Weights of a small GPT-style language model, trained from scratch on English Wikipedia.
Size: 12 layers, MLP 2048 tanh GELU, vocabulary 32000, 71.1M parameters.
MLP neurons of a small language model. Each row is named by its layer, matrix (down: output weights) and neuron, and shows model dimensions 176-271. Each number is 200 + 30 x the weight over its row's rms, rounded and kept within 0 to 999.
After each neuron's rows, "raises" lists the tokens whose logits its output raises most directly, leaving later layers aside.

L7.down428,265,207,158,183,208,167,187,221,234,202,219,195,178,164,190,208,205,258,155,166,218,207,219,212,180,171,204,199,204,222,207,256,118,227,166,238,174,195,143,178,178,181,220,241,153,192,181,219,167,188,229,247,159,183,170,172,170,171,250,217,193,171,200,223,198,220,160,231,163,203,187,183,161,229,210,238,228,181,164,192,212,167,230,207,200,172,267,214,177,179,203,245,189,223,278,198
raises: "rs", "ender", "ward", "ve", "pp"

L3.down834,172,174,195,190,187,190,249,253,242,230,186,184,193,178,181,222,163,203,186,161,208,182,160,193,196,200,191,208,185,173,187,222,185,216,188,222,224,146,214,194,191,205,220,162,221,250,226,206,187,194,215,216,194,198,142,190,155,228,191,171,189,181,104,206,198,216,146,214,179,182,168,182,211,216,213,187,217,203,207,200,210,199,164,184,254,185,257,245,249,155,158,188,185,215,251,165
raises: " Their", " It", " This", " His", ")."

L7.down837,236,202,171,199,199,132,162,248,124,161,174,174,207,212,153,221,204,239,163,163,239,185,233,203,172,177,217,186,194,219,206,194,203,236,246,183,154,234,222,242,202,263,160,164,128,176,179,200,268,197,232,165,191,200,209,166,208,228,245,166,195,222,207,189,200,202,170,224,187,174,211,224,175,187,253,179,213,132,249,228,202,219,181,185,184,178,219,213,204,164,255,204,195,194,228,200
raises: "uma", "oe", "ates", "lie", "take"

L7.down357,158,170,242,213,228,182,180,186,226,187,190,193,192,193,199,186,188,134,197,175,229,230,209,224,248,202,185,216,227,253,227,174,193,235,178,229,199,186,193,187,229,198,205,221,143,191,185,233,196,241,197,168,222,134,233,237,203,238,182,206,193,266,213,268,194,185,252,219,191,199,207,215,171,227,182,222,181,150,170,255,196,168,208,192,166,193,135,207,225,214,177,185,122,223,248,204
raises: " thus", " eventually", " then", " therefore", " subsequently"

L3.down623,213,202,225,240,214,217,175,254,196,184,196,212,169,162,194,241,210,191,215,223,237,156,217,230,246,244,212,216,152,205,175,211,154,172,156,188,180,196,159,165,167,185,203,172,201,217,230,180,164,180,147,228,176,138,223,242,168,210,191,229,185,186,250,214,258,222,191,195,194,183,188,214,208,191,192,266,182,222,227,188,162,198,196,190,179,189,169,214,199,242,135,174,193,210,146,216
raises: " Preced", "\n", "|", " Rank", " Name"

L7.down394,189,199,231,212,202,221,217,199,244,202,229,181,228,251,220,195,175,244,203,203,195,219,197,189,231,221,212,170,226,174,148,173,221,191,212,228,211,240,211,191,141,211,178,206,204,161,205,212,167,155,156,213,182,200,147,201,221,221,225,200,234,174,218,222,194,198,166,202,189,198,210,177,190,168,196,236,128,250,217,223,242,158,225,184,174,200,273,186,223,192,221,211,199,192,209,178
raises: " origin", " nature", " influence", " power", " strength"

L7.down118,246,220,229,214,143,201,187,226,181,149,117,205,212,226,192,178,192,195,199,231,202,204,245,228,149,201,195,212,190,187,231,196,246,221,201,149,198,250,203,189,191,198,237,171,204,244,178,200,150,178,179,162,207,185,179,190,224,146,192,200,201,190,221,148,198,156,225,226,165,170,170,205,198,231,187,177,208,160,244,236,198,165,137,159,150,262,209,267,182,219,175,173,170,227,144,136
raises: " 5–4", " 1–0", "9–9", " 2–0", " 7–5"

L3.down1595,187,203,177,235,227,253,192,268,207,213,211,186,156,171,206,215,176,166,159,231,181,221,212,189,189,215,205,248,184,168,201,180,119,125,189,275,209,193,200,187,187,167,198,187,196,218,227,183,189,177,126,278,205,142,207,179,222,206,197,210,236,250,212,177,218,216,191,184,163,169,197,160,203,203,162,239,203,177,187,212,159,160,208,171,216,177,171,218,255,227,187,175,182,185,174,191
raises: "\n", " ", "    ", " —", "Roster"

L3.down1019,193,193,188,216,193,259,112,169,233,198,186,263,201,198,163,181,160,179,178,212,219,214,240,151,215,203,197,195,223,220,214,196,229,222,219,174,139,209,174,199,208,215,239,212,238,240,165,235,190,183,202,215,213,219,211,195,189,166,219,201,203,167,170,238,203,173,240,164,228,198,211,187,178,205,204,194,243,204,217,130,154,181,235,171,271,203,177,216,175,195,237,180,195,219,257,216
raises: " 2012", " 2011", " 2013", " 1988", " 2020"

L7.down1451,216,160,187,207,186,181,257,165,228,170,236,189,239,159,187,170,183,136,245,206,168,221,146,190,195,221,192,200,201,198,215,172,218,246,186,233,238,180,182,173,171,191,235,204,156,180,159,207,212,221,234,214,217,220,174,192,214,228,208,174,173,193,200,178,188,221,181,227,200,225,171,221,179,167,169,263,191,218,250,234,215,151,189,138,217,181,188,180,303,195,167,187,217,229,205,214
raises: "===", "==", "A", "Following", "one"

L7.down352,218,202,179,164,199,223,151,202,182,133,243,175,235,237,162,238,156,223,198,232,169,195,219,225,169,225,226,175,168,218,182,165,149,214,136,229,218,142,193,187,153,170,230,159,224,198,177,168,207,176,189,165,233,182,206,171,189,208,236,196,164,209,201,222,169,201,146,170,206,167,204,245,210,174,199,207,188,180,181,191,193,172,169,214,204,177,232,228,186,200,202,161,241,220,171,168
raises: " entire", " old", " ancient", " up", " earlier"

L7.down847,159,187,215,236,212,214,228,229,179,137,133,181,180,185,204,270,191,144,165,184,193,163,161,201,200,225,187,228,231,166,234,212,177,216,200,157,219,237,246,162,161,196,226,256,185,232,211,236,200,222,195,215,134,123,232,185,177,200,226,196,200,198,190,220,263,169,237,149,156,191,221,217,230,222,163,186,203,197,189,208,234,206,204,224,166,176,161,247,181,200,228,175,232,233,171,162
raises: " when", " after", " while", " following", " because"